Part of a small language model's weights: untied embeddings.
MLP neurons of a small language model. Each row is named by its layer, matrix (down: output weights) and neuron, and shows model dimensions 96-287. Each number is 128 + 24 x the weight over its row's rms, rounded and kept within 0 to 255. Numbers have three digits each.
Before each neuron's rows, "raises" lists the tokens whose logits its output raises most directly, leaving later layers aside.

raises: " f", " g", " disc", " turn", " suff"
L10.down2155:110108156131121070140139149099138143127151114135100132121093192097089130144153125131159133120142124104080151123090084141127145135179112090110157141086181094073118116147116115154126136101127129137097143156128119122110127140167119101121145152123136143112101132123115131151130142172103163128116068086129134152105076126133136083145132136101155120101122102147099132128102158136171133101141103126090093138060140075123161160127146123128083118142103125131133134116133109155158102166126112107116126124137084090115160079108127140149147137114150118094128109141113128163140154135112154102

raises: "ne", "unn", "ign", "re", "ter"
L10.down2684:131148137131131151131116115114083141173162116121116169094127145125181130147075102149114139111073141099129137155085101130130144103118121120131160161114124134144138137145133122125125118137130158160109112149105119135084128098151140072087145127090135122139122115090107125103138147090104093143138137154127100133118180090149121078121132121128111107138133115142162165118096083125109063178105132151132130134145151117118142144128119148206144150117125107109130133114099061143114127156145133121114121125097161052137153157138112117101119117131115136151160135094127149100147132118123124110

raises: " of", "ach", "imate", "ager", "mer"
L10.down383:124134138140140140125097158129141154157121160120117150119139140096144087162112138129121113105138138138167110154124088125119123105110119132097097134120179117135101133138100170124148089116119126129145096169121156107146133099098110124109096129134122144157165094101104117103089165142135180163113124136117102116132141139139146132141142151177111107120106121120181159105155134143067165111111113136111138120125163090107185102126117120096164128111089148110131107132086137145082093146138151119133138140150105101128115100153158152131145124119104160140149168162143119163104151120160118088

raises: "re", "is", "rey", "wood", "ace"
L10.down2901:136166117110134124137150133142049151107138126145146175148132121117121118130094104142135123100159151109133132097153156120089122083124150152114139108127142115110140112086108101098181114127117117146121117124144104113136095155165126127108134157143132068119144185115117090129157070111149090148142086144196095194121160139149141140128166129154129150159137110095151113108133080112140088148138112134151103130153137111128146185118122101140130125123139155123148148132103103089088162101117135136110114085090175100077116104140101138101101120153153158126120114121113140129134125160116123148

raises: "ian", "ing", "ia", "iny", "ings"
L10.down236:106100100149104126149124149126140102159087168082141118160124116178138104135159135110093105124124126107139096151131151153113108121116118136142111165140089169099133138143122133091152120107150145130127149120110142150130119145090141097130105137122088112142102160162112134105171150176063112174090073151088114172117095151095141116126151117098170171132117098100129104091095160126077128154151141172115109144137110088104161138136124113106165152120130101100155120124161108169102097143138132120130134142094104105146145143135141118133130139170151162134129130118102115117127131165132144104

raises: " record", "itions", "als", " records", " lay"
L10.down4095:120145088151066112145065072149165104156153095122106108097130131111085185147199128111109131117084199144120133134115138126078116090172120132133148143092105141143138116123153131143120127131164144151121133095125118132130081149135127100145156109139149116109143157149123131110116114104102136158140158113125128122154155095132143132112095126127067126124128136125103097168094171147125104123133119101091133177132150129106103093097151086147153157131144158139107122109086156123101109109161142105139138098084130137116145115096141136133135133099108137160118106142153096134124122177116131116

raises: " found", " involved", " killed", " included", " discovered"
L10.down1663:140124107132177152086129150145101173152138150104128130143167162146114196159151110147118138168144145146135124118138167119131138114160081127110139147176144107137142107106140143131122104139147104155134095110105080117154127145128122163146146150132160121191115177133142109108147137125131081146102142149120154136169131134143132130132124148100112129141107137122098116134109120134131167123114147087114123127097110113060110133146129149113119137142133073151152113080092122129143115148113176109083080103099104111088124131107133134152159164114141112123161108106130117113143078131119087142

raises: "ur", "urr", "ore", "om", "reat"
L10.down1184:099137106117143140167123124167127144133084157119156117150145132145134154109118129096132118120135108151148100152132166071089150121116155132137150109120172129116152155116059165102132150122155106129110144107128097135135125140142118119123150054120150132132133170101108179095116147108125130138093082092104145126143145126122112125157085121111111149175140133097099090113087103129161117108142148161121152155163142088142129121123063102179115085117098109109102106108137144117143142117131126140112097112119161106137087108124127154106140133117129165150126125118108081136128153144161098138

raises: "w", "ing", " into", " of", " away"
L10.down1162:141140097148141130085123141099148100128169114118141141173093182125090152113111109114134121114137152147164147131123155107116113096124118121107119091134146114129171138147087113132172116160115087143162085145106133149138103116117134134151144135118122173090136157171116120137122101101115151146138147160159135172125140128112137112166129128135086111172135108144159154127138092107101126117112114112096134107113174141120161149131118170130165094151119162121092117084138143143121157127173108143118110149120142103177130143126108117119116136103127128149113110134125118120147134100156135132

raises: "zh", "sh", "day", "ru", "ft"
L10.down4017:135107118180120115121148138128098124160121135129149125094110181081105115156115107159141100122143176135148105136127107101104129140121072125168139108068156137146103098118136152145098110121153130121098129133125106131063148096130140118177123108168104111154154118105129105161096115109148127128105137127102135111090104128101127115114114098112183124168120121104103124126135148126099120155126133161157170142099152142135120127099059136134091133118088108138131144113109162109126119085098152142154087154146137152176157130119142162193125136160142147099114106116133155164093085153123120128

raises: " and", " Jr", " &", ",", "it"
L10.down4170:140160099113099127131122130141103156142150129117146145154137129132172124099087102155162085135136156121155125106129095104144134127188139163121121138138127106110149098114132156132190150155170118101111162119120115142119131128175130135109158094120130122122127146115081107110151101148121108158192143137112117150149077139157123157154101084132067144162123148086116122111167121167110089163103108135168147161089164161140118139155162127169107126139126100114126130110133134164148149115112091119124138168120136099099095134161134176111117165127161170079121146134180122146107145120120173141

raises: "-", " X", " Ch", " Hung", " T"
L10.down2092:181140124114151143099118076104154116136098147119110131150166155143123151146129143140105130148134064132135095112113141111107133151136144144086166121120110131118121135126121151115122092139126101150158116142117159111093168110115145159144095136109150128125115137132100167159132127078128141129107096124154097137130148096171136111094134076090156143094143091152143118130131150129082123142159178107146116146141148096145164092119121108075137121088160144128164108138088154095107138103103111158164140134146102136128069123130148149110125120164104121138116112149131140116113106124126121104

raises: " Succeeded", " Preceded", " Register", " Ste", "ized"
L10.down1419:134113134138131126144106146136155157109111074114116114137123138148160138134124113114124134143148132118151079141129159120117141085095140096082153116127127112141122114154111164138130147101162129137140132125124149145104148126086122113172158144123151117135096090094115118149159132183116139117134134137100120140136122090144157138149133131125113170109119111117107130135128151134135143164119141118148163151129112098074116124137102126142125123142113134158135115117113122161069120123152117159109101123126133113088101133094105189146090098136127159123155093129135136171142103150136092112

raises: "ership", "ector", "ing", "er", "anning"
L10.down4084:130135129121103125153133145110170081133118106100129156124138115139146114148124106112137110132082124119140135099138094150153109128120130130131115104143166166156167135117091113140135117157153113151119101123123103102121144087164148107144071075117104138086102136119120181173154130118164113104148142148100134113126130131099107123137118191088151133138110128138099113153110135113164123143128108094145113144126133098090094124131154148112124165152179136116073126132106106136122134103114109146140112124172098114127149118136107183122112129086179098178106118132113124077111115104155103184

raises: "hen", "ere", "hy", "he", "hn"
L10.down2296:102114178125121130103125118103135116123129130172173127128153106108167114142126119139111100121131113147135107109091080126095074143105128135130138146147132102092135143124156116161137158124139177136128141136110152118137132094129094146105151125116132101147138162132146110134165119112085160135146142112151149125125163092146127147125092164128135111143105124109094130123105078165125162142156149191118093138126148173122149165140129086127122128170112163134124099104144136142107135133099150121181136129113141128109126118100113139140131115147174136133123126124151115148104095091120137143

raises: "U", "D", "F", "S", "0"
L10.down2418:125108086112092087135103172106135137113149162156138114131101146155121128179123142121160165092115118117115131141144157113151181145133114090127106139134065155125121170140154143119135131102128130165122151135131131134104102152112104080094147126142103148135116132143118111111127175133131175107161115107102135094115120145141110096117124112123136125119159109091107152141190131174105144118113159168126154140108139121151150117163164090111121151102159091183095092085125162152146121120122092161109096158134109137114120093142132113128071136152188104144128135121102143118100176102186123173

raises: "ivals", "urr", "ival", "ell", "iting"
L10.down4408:135117176133160134120082149094124115095115121125179111115125112120102133131082131126110129106071112162134134136131078084171142180172119151148134119141140161193131134126148123138105140133115142135136142094135142129122133141112149113143133124131127145131124122121152153101129106143118114088127149136136111102115090132145133107127103063079118118134151109157165144164147102141141116095098095115156108158128119142114114094170135159092123159101120148121125153101129121109136145152120110142130152101185143151113115100165157141153160128118171146152115111138147154112115069104115113115

raises: "ly", "elt", "ios", "li", "led"
L10.down2286:112140150102142134129079098122137130080149128093169134114113161090136125112118107137115127137127183103134117142135119148155135140157088101123115128138122111137144137170130102104111150116128127129144134101161141149116117087097069098123145104153150150133151147142125128108131118123104111119098123127088171091144116109125123116116109118123149109122119121123120095124160136208090145102163113114119123114170118126115115158130110082125128155106163147143117130114066130117149105132170117123115154098111154150134084140101141119150161159152146163094126133156145168136130164145112136134

raises: "aff", "ud", "up", "ure", "ater"
L10.down4042:141135114060124087143125157093115141183108115150141170142133096127178119142127124113127128115126135128134098152121120137121134151096100109139117145142121110159153113136086127109124106118114163141151153151182118094131110115139169148156136103077107125142118117124117113148109149100124111135138158083103118137128156135131058126167112109134132159093140138141144138156149108121072155133134177159155117125159126154111117102127170144165117169135120167146095172116124111097131135099127116096104201100158106151118168143116091104112137209085085167137150149191105115166113102138130101126

raises: "ades", "ade", "ad", " League", "ads"
L10.down3740:155125141164145121114157133114128150167092128176148145186092105163114115116176131117136105110111105126101105123116122118120129124117164125143118137136124111145112118165114107075147114094134114144151095125139122142160141127137098161175132123178106119103135154155148134130154126103141129101120112162154171101119157138139074139085089054128153123162121121121139124138178109135086119112103134118109110105124163128178100140163121165144128138106156152133156138128150149130116111115138156135118128172151118105123085162142113107109167161082095177105155124103120129106152080182142175112

raises: " content", "sc", " present", " report", " news"
L10.down1268:108127108103152124147088108102149149140129107118139112122158158137134139110147138121152146119112064114164143150147125162118152124103133138112141143123149103133120136081121135158145168155097118148147095152119128132076115126093141154127111134115107117144125149090175142153082131122130140120121103138121128131161141085163120159156111154144143123130133165127102101140155110136143115140160107117070117134154134144092152134120154153107137128118143141143129157141104129100108137100145092146167145133120130105132085125152150150104120124131058078123126095126143118133084125136136082121

raises: "ge", "ces", "ced", "ha", "g"
L10.down1079:134125171154112134119140148121104098131116144123157133160076156141146194147121106160110138133109119110091164151128115127147108153143123109129150115162098128112110118120167080127114139108128078164162123113116142130185160162132120145134111150154135110119092142109117136176103123143106138117123130134128140127113130129125150135138149107134147121140122146117119131117125176099108144114101145168122122113123142154123128123098132124105141109117163122159158136122104083138112123134112147083159104146080121112092110133115132122185159147129136129136147102093122187155130168125182155137

raises: "es", "ks", "emb", "ts", "ets"
L10.down352:140126148079124149143093116147113098130131110139084106146112065112153149140091109140159089141149100126164146120115153135151149111157142139150119113133148145166122131149092160117112149140177173124082128169111124133138118097131120111149090125098116140154180096097110108062126143120111155101126154129152156150125111161115137105144110131161125141103092158120127168065119082116110129145127106160141132125163127098158102110137154175134151135113131137159114156158132115121122105100142139111114122162146175158111151132126143134138135156133104135128151189101133085141135104109182117137

raises: " y", " Tor", " Gar", " River", "-"
L10.down1947:118170150137134144136119115118174112114099153087141125150148139141151113142127129109089105154143147117117102129104130120100177147117119124120122109129145086110124131102146106115119162109126128141141121094130130148110140135120126127155156125104142091121116094134125134133127151132134178095145110151156154110163114136134114129094109072166157121090150127127126106102148119128173126139172199107130105142091124128143144143107124127153131129140136143118137148140109170116102098124081143139154116147119093142133151150134155125109106113125102140089086156068120148132157163112163164083

raises: " name", " title", " names", " size", " quality"
L10.down3279:119142108124135102143096151069120158086134121131150137146128125180108196093134174154085120082153109102143138116142167114148144092086125135111137162145163127097136159112087083119093102144145154125125127104123129122124139121134111119107138147113112103131111126138115112142120131127113101123148128122105146158153135107162079131127123134114097132140111105097136086113151110116123143112117093123126119073197110107138130097102094172088163128159125128124159121080186157158145129123171146117107155138137159123133077098128062155101133152140109114131106101140122108122137100091130130119

raises: "ro", "ward", "cer", "att", "op"
L10.down2597:134155124095120136135091138124143139111100165137169149087134148080129153119138143117135121163105116137100146081105103116125084111126112147126141122150079115108129119113158108141123086087153108175168139134093124086095127126133101154084153132139151126147115113109128155172128065117118156109177145143159122144127140120144080130109150126139174128107172127103068123157144105106160136100121107136131152141101118097152134133141148131116162138165147130106127135147129115120136063123159149110121118124139095143113152158103175170134110139113149122123129118137140106171115146117129097118

raises: "ed", "ett", "ion", "us", "ice"
L10.down1332:115116138129137141141108161089129090135168118135115140130147155146166128156115153148114155092124129073120133099150130127201173136125110144149128140148112131157099104180115142090144141180139112154115122117101128079100129119134162122103098136127146090147142135135119153147130129110120128163182105144113143101132129139152172110148139116139143149146125127108117116157090147161140115124116146178145153109166121106105136091100174132129168111115144169152109128061107114103188111142132142113099165146159128103156157112143124106112176108087130153113100120147136074146125094165096104135

raises: " February", " November", " October", " September", " December"
L10.down1478:125125126152111131129116093131093144159133177159103162113161128105099119153138092140126165125138139165126192169123145147183130117129135115106156111157122167079101129089147146165155148124071080140126127123151112122096099104134126137132125143141133109152164122094150107092107086121116155100126126095145149146092071155151123123124147134119137147124110129133129100128126127121135190122106128123117126152092136074093174147171130149142111175091139115138132164162140115132118179137118161142159131106097091105161092092142126145128175136126147112134064150136094154126100122147164119086

raises: "mb", "line", "unt", "g", "ud"
L10.down2858:106142150093096113141139129097149149141100151086144136115076103137110148135128142143155096125135103163129153130107096114199113081113135138143136131126110127104126098151153168085107114153093132107105147126156146117094120123070119122118132095161153127074177140131133111151159132129136103094121118123132149102111194116116144139138138137112183111126104129069146147126112139118182110094146119115159127133109113106105151194132108104132148151116116117133086149154152101121154105099177115151149099147088080116125096137156103158097114168117137146163136138127099114092123101121113113113

raises: "und", "est", "ac", "ured", "in"
L10.down1521:113123150104109137142111095097147156135098105118146132137160071079093112170150088087109115146116091118149155124135126151163148120091106154161119151135156131115089149109148112114133178140129116126180085184098126138103137154124128121150153179077153134110124106113074136149164137136145098115136124110116091135140152079117140118150137117129107122086138102099133130116128147134124110085124115142164128136138131156157120099106129120134150171118180164095102091115111130115191104164103143111113126135132130113147154152125163168075164132125124197108114149116146107107153129154120169182

raises: "ink", "ales", "ank", "ality", "anks"
L10.down2573:127088121121082110133108095119131131148123133165157160122138102097130123073109126077144132114148138118124148140147158099126137197120132178111140137140133139134156121139126092143100139182132136140112166102130126103126186151126105132125156148166108104168100135121156116111111125143118111139151080123130155163142149122109095138147141151177111158148135121110122101130156118091126111150116135094102147113171156110134111140140146143128143107100114109102121115125144138104118119132170166182122123053122105126162133136138085125140091105119162145129115150130097123096100118140154139125

raises: "ert", "ale", "raf", "ake", " ;"
L10.down2470:128124145147162095128078138108122167149156163128123133136078069133133144146088122125081100137123151171119097137111143087177155151102056159154138118139129173125120158112166110074098140114122114138104106126128146103129148135116122107109119114122133116130120106056151137102114140123162157155149154136115132144114093138173121167082122133160165141138137113088129165161090116136140167128153126099107114133138125143130121120136165122165099133117140104100100152120141104158102116122190150128096125098131153111145135128110153094126119099153128124111157123138142139169160140139137174103

raises: "ent", "ios", "ese", "ech", "er"
L10.down1668:133088124108115147132112159112084162151127091131147157098104082126127078128125131104131142133103143096092068157136145143144135151153133102147173120097131128103127138116104127110134109109161136145134112100095117149143103102148126113147148171111115133103152163141153133152149132167139139160103121127124107125105158114122163092180142157175136114154099136079141156155184144143124139083129095119100145139135109130144082093129117127127155103075142140123162130112112138165148098094120125094165139066148102137108136155148168144127120123106116159131144140128122104151102117123119147120

raises: " Wales", " Scotland", " Ireland", " Sweden", " Switzerland"
L10.down3530:126109142122120104128167180091122125149137145099154118109145110131102150138128140123100123132126112144142113123145128140129159122110145178135129119133118131131148059126133148150122095150142144135119137138106143125134134173131166071137072104162114160112147099111113107151146096133125128142102147117116120109135143128125095123146120115120105082120128158131100175152132128160149136119139160129105134165169152154110116109174123100123095128091138152090156110139130078086127164104160138114106105120093127146122140154133138122113118110142085130103124150140127121113132159117125113162

raises: " Par", " Per", "w", " Pan", " =="
L10.down4130:123104118118148122112105143155081129166111154148125110147157142137139044149137158100121120115094130137126092120093091134135147127115157131120156096126094139121138145120113125163112101107136077160156162107146106107121106140092074179120113135141128140107096191101109130136134106151125131130127089152118110152128134145125153133120136142100128120079082110167051117056142140114131111100144141142096122158099121159128155188165110165142121146130167117127128100127136138162122135095088171116150102129131121136145149127130129158128135104109131146092167097131098094137127147111133140144

raises: " s", " red", " senior", " true", " S"
L10.down2011:164137127133170155151115110132129141132170129107163161150123151173130143136108114145096114117097141147074141147058106097130157085126133152143141127131130134141146090133160181135123160115136105111133138133145100115129098121113113083128118123109153153129172150152154145174143124113125177102133114122139122128126125148133087134146133088105141091152142112112129125129150129093118130162164147137117098140100109089138158161097119134126138145107123121177153118154149142113115148158119116153150153126103109117140132141130139118111086146137084094093173137099141163091146162146090149130

raises: "ems", "ly", "ook", "um", "if"
L10.down1594:128115133143138115133101105066128122133123151150117093121114156153135114131110130156097114096101098115174095117090076110075114126121079155112144127132162152094137081156147108136107091139101112133149131110142126121120111124134163123165114117129165148127092153148146111155085145128143148098071080161121115129141143142107131100140101132138136107136105140119134128130118098145101127122141126086125148103166099106168132102113193119144117120091121118054114117117120156153147095110136135114124130104061160130139178079128144141115151123142119127130110155158110105121168128190076132130

raises: "ole", "ore", "ton", "ur", "om"
L10.down2936:167078146104106137094153144153152117094137142146124092098142111133084178123109157113128158122154136123111126147108156124153162183141099136117111160135153114132085145114073106105192131171120125132098122100168102127117118134142117130136132115110126150163152165144112147121166101099152136145148154128132124108143111149123112143185131094154130151114113128147136096136070141097112120127120134138116154090152157112098108131168144139168121123137134149104119157115115151128120152075147137128098092103128134127112143098171125150131125135077131115111130145168133077101138149114124120114

raises: "le", "leg", "les", "ady", "so"
L10.down4026:143157150128127122144140174135116143131155122151142133094149073157118119147096146144125120114115110092127147157149163124109116106093132131124142097138161100138116114170120144172101183111115089135135128136101125148107176097091071110106132146120120156125145135153134145148171132126124134145136158168120138097154117122128080103147109137152117105121155158129108132156200069143103116111067158106132123120146102133116168152158103109115112155116117120107136131135103101113137108154136100101101144076103111166108071155142124094126138119099157095101146113083120128149166128098172141134

raises: "s", " include", "sch", " included", " includes"
L10.down132:109076129141099135111133113123117128119135159142131142130100184143160148141088123153098129105123146115158098169164139132115104064083106118124068125106147135116126149150104111122136124129164098165146096149113132110095145136107120156109116141148136142127144164133118136098143127079119137128139125132128127079152125092098129136119114100124130134052095161150159142145132167168147132146093150149095123143131094112159133160121145109105097146154094085129110111118137155097162148126122096125141161118126125152135133123151125126116123131119119122144095142136109117136115096149161144146

raises: " to", " into", " To", "age", " towards"
L10.down2308:126122099085110095115077119113153130100084132101115122117153147131146133155164103116099159108134117111169137119104153142124132149130107145090074120118103143123099131147099128162123099144098112145137111154106129166125103136157116143092163125090135129129103164147114135101141103111124118134086128087123161102127067112148145125145146136105117126101142119099123139101071147126129161110105125089130139137152087093100097104121148124123104137111123113127119121112140151140101115081114192109103087103142151132114124102110163097124094128099098121141120135125146088074117136126114113138

raises: " N", " gain", "%", "8", " V"
L10.down2625:101127120141182147126149130154114140178098097123155106142106149148135097120129104147135117130143136140116142113126134141141134132154166086120105098133131144174128116179130155156123149113161131137127157144157129124143168122117123152116118146167086162155104118164155138172133129135121118127143112115157115151123132132128144150182140145097103108131129136139098089127120138130110089098131117127137087083091159114107142125114139153143157133135088124147157063133100131170118124103142115153106122160090200128146116142102128141111093146121113153138114141111121145146122118075139144106

raises: "je", "il", "y", "el", "j"
L10.down2919:137106083136133088123119117084104135133116137159143122117122098132085118101101077149106144095109170110052128140145172063095120089161135159094143140124127120119138135120139110156118092120097139102142137145121123135173139186141111122106156142156176120117132115115083099179137176114141140162106128131132093137090132166122131161078122136122128136148136140105101111137133104116128150138128106093143101135141110083131141150124101076111132128118159121155137126118136113089121153164105124102116110140073162118158129128070136121133110111143083161143114127123142145129133141141101120135

raises: "ly", "ug", "rick", "na", "dy"
L10.down4467:137124112135117148093156141082072140133103151168203084107143122102123208135106174129151143119113137097137130098131143074130110120121096099129114151147171112145137109077119134111148148153133115123109126144152121169120104098097118124134115120100109128170121151143115112093124149113156135161149155105087103126122131138124094193122162121115134102118132126121142137124106098151154092137146102117125153161086170130143113138120121121130142142106129120165127112131188103104109094112202104110103138139122094139099122114156073135154135149092161093128133120151128095125121141128126063140

raises: "own", "ed", "edd", "add", "ony"
L10.down154:194137152125123135133124156127139138142131175156139128128104135086134136105127158145176132128090149093156098107094135204110156096121103146144152139106115154105150104102111123152105165119126119125130061137137093143165111109140141129133141148146083115160119116136147148141109140144098092114142133100133152125113168146120110119139108112123104128075138155141144125138150116137124114180110147135122112136103116124138129154113132149142111126088119102142146133109151164157114141155175128119124114132118133121120142124093129169103120128156109117128130154102133176130151121145124117094

raises: "our", "ess", "illery", "iff", "ice"
L10.down2841:133134175180112105154132119122129125126142097162162144124126105145083102146120109150108065163140092134109145154130156096119121129106117128102137095124152137097154162113108132137113108140164146119121122128142130121139140100134143121081118127147129096194098125134101119129115138107115130175112122167139084144113121125145153122127140126079136103117139095136142151121129114134106114144133103103098110117133134116134143146122089102137154092155136103130130130143121066121186127147149143101120141139127136140134155132080126119131130170135105155116135105138103117135104137151138103116

raises: "d", "ays", "anks", "ive", "dy"
L10.down1494:086140132143143127095111120146109118124127179131121142125139161128135140127092174127174137106131076135127092167109121071123123133106136084131133108137116147138144122170133159139142133135106140136162118107139134148150100138101142098182120102105122126143075093124126137102101134140135117136155135113092148143098096103158166158154138188160150066149160110166135142140136129158165135141149109171130152150146157137161123103128161128133170117099146126128131117154125117084140132115125132136124085141172064118075170117114104115140117161150115140123131118138136125136101108150129173152

raises: "ter", "ters", "son", "im", "ty"
L10.down176:138132179071137120154143105109109113139168128087127136165193172114159113108107179156109123157068130152111165117124161164153086133138115138134156131156160125140123128124136151141091140115157076161154096202115163132109126090113121088123106158112137121156122099123114152117112124143160141129190098159127101115124124141138168083148086133147118157152116124126110134104114141138136129119109142091128146125122143144128153127135115097102110107121116126158139188133115154133117112121189145144122139137114134120135078124119149160095118132115122117104142092134124088169101146060114118107

raises: "ini", "hol", "ibility", "ino", "imb"
L10.down3995:140141144097121109125114166137148139111133147075111141145123094119141156123122128127146132163083134152142148140120179169175141176085133158147121116146100139158128142129127161136129161127124099190111116102123111160072131161096161156065125115154161095091103120147114166140138137097153087058138127105147100163150154107124094101138099175113142131150102138112109140142148122145185172155132155119138120133138163115145110117121155082109149144140159101125124127113131077158155143136131152112126134147124131140129137114099134141170131134115133162133127162143135130161087119152173168183

raises: "ust", "uel", "les", "le", "lement"
L10.down963:129132128139106100114149169139127156141152145168156101149152136108124168139117146075151084135124138139140093127128166152138125131127141121161117170110201138184119129161112118145135154085102154141141137131100147106093109148131092142115122139086132125117147142138117140105184195136092169158109094136159111088116106103174108148121125162110164120127180165152121122150202113189107133135176174141149136115131129139140170152156114114162165129134134113097176118104123114118152138087165108118155128126142138133201111139151135134147154155120127115108115143132126115129096131102089120150

raises: " in", " inside", " outside", " located", " situated"
L10.down291:111138121099086124097110131123122141120157143175154076083148151172121164155171111096135147086132139133103161098138114099128138141110131098096149131105141121123098135096095122102096167124137129054103133121130157099130128065146114153122097133111117118087164119115105171196111145118115149167141151105116138124153139151122089165116117128148089105169097116147110133173139119116124126135108126116160129119140111136162116145130091136131141122096144116138126153102129112114105125147111153134106143133112150136120103128112125109161129075089130146146108102128158115141160119118090138139

raises: "ays", "ibility", "ay", "ible", "ential"
L10.down1938:118130141104097112167142143114090106127158115092112121150077098110129118129107114148161146166160108123118125122153102084162113109124088082131122179119083059100133123120150128112126096123143093125124136104123152105135103155081148105116123106115116107136149103100107139133092094167106165123136084122133089147139133136126115122161128141145151098127103133177121126141132160121148144105129104121136179139115134122156135157148167122140152186101138138117159113120146132121111109119115101137124140167139115142153127138134142105191143119128121110086109136144095121145121126115110130098

raises: "es", "ry", "s", "b", "ks"
L10.down4131:138149115115119129109127115134123172142100151090108103119120169129129092128132136149170131147110113124130172141123156135099174133149117127126155138081157113104113133122099144101148105118155138086109085169132131104080132158116140090105100145106075109111146142102096155128129104115123146132107133130124136202087142116129141151112109154108104131110128138112127129096091159168128111115109102115108135099136120131138148122107137157144142129182082092167077104116104076167127142112132136110115168145139147139128111121159147134091098129153135177085185154150121133120123101097149130170

raises: " as", " position", " label", " terms", " ===="
L10.down2358:130116135141098164094116103131149129128126132120138085094124121118165118145108113101124131142147093148144081102120133113127117129096143102109163131134099123119136116144099115121107103112165154127125144138169134143099106131124135150107135105153114133126116145127160128142123122101169108143106140200091134138106118134110146150111113101079134144105101157134105104122152129117144062123141164090098148056157167103085157145132121129131133136115119119094133122121153127139128172090146126103144105117091138149158125128129119126135160143113091146132149173064133176152117129116110146126

raises: "ear", "adu", "ame", "inners", "ms"
L10.down2303:101124130160159146134100138138119143122096100152122138115101165145136126140139142111115129137166120114125139130079109151113109144119103166176120101145093135122167178093109102146135120144122164154127106110116143113128163113118082116124108146135147100145134092125108128180090116150119202144138172091138158114103133070145087138125151168132118093108114094115166136096134137101190106076143116125130132132116131137116096163102177143150116135127123152089135105132185129140118127127125110119131153096102129135136145137137160194157137116178140093108162143123097098133127103126095083152

raises: " Pr", "ny", "enth", "ole", "ary"
L10.down2157:099117109123083140109151109115128086104129132156132135187098073116140155121134140126126111146124151110112124090155148120168143151112155146147118111093104124094179197122142095081092140139110148113158153102133116100174107157104109108109130101148084089123093120148088094048123157117139115122107131146103153123107135139158102105148138120146114147129111096105090073142124107086137135114075164135146121114135145153149105125148108097105142108135146135094122128116154118122157139113111146149135142128126114100147113145120149145127134093153127141123094140153137177121136154112137107124

raises: "iv", "ines", "in", "ine", "io"
L10.down2876:114125123110141115131151126122104059121134153102161128114124153148118127097118120102108121159163096143129173141178151100152111146126123088139134161095113136100145134181134154136108150152182113125133129136121137102122129120100159121153144111082143121124081137110100132100097135154129164129132122138118143136130157143074143114143124093102113154130107105109149139155121154103099117165127156166127121111156105118127171161142113109096114136136137085108153155076107104151128125141134122184118160158120153126154161129131134106110119140120108145159144118123101093161128140168132121129

raises: "anner", " setting", " m", "uv", " cases"
L10.down3112:094129132124128130163120100148119140127149117137115144107166172172136121149157108073082112088128137146162140127149161097101120118170090137168159153150141149127081127160166138110137151166140118107133101154106115147119114170112103094123132120119156151139117106117103121109114132112136117138110120124157125098125114198113134103162131112114153116114132147109061161092117140161112107124146109112193103137112128123157098124128103122106071154059164124136183128109143096124150145105145138111151120117145163126171176128099141132136107123136132111134125157117134179153137111142115134126

raises: "ures", "ure", "ural", "dom", "eless"
L10.down2221:127132123161114100147127123124147127133093140163130119147134156098093130127126139128104129151169126120158161118134159111117128176127141137115130182140153103163127111135133130116116188144114152181135137119128140102083148134143115120119076130142082136178148163130125122152130106172161093110144146133117133128155099125135092128191139134117120118161183068158134148124099113108165124141120132120154099117116161152115090123119107148145100078135112099120109142117151129137117083145098094095108115108116097171115113113169118122161151161142169120113115161122116110187139142109111145143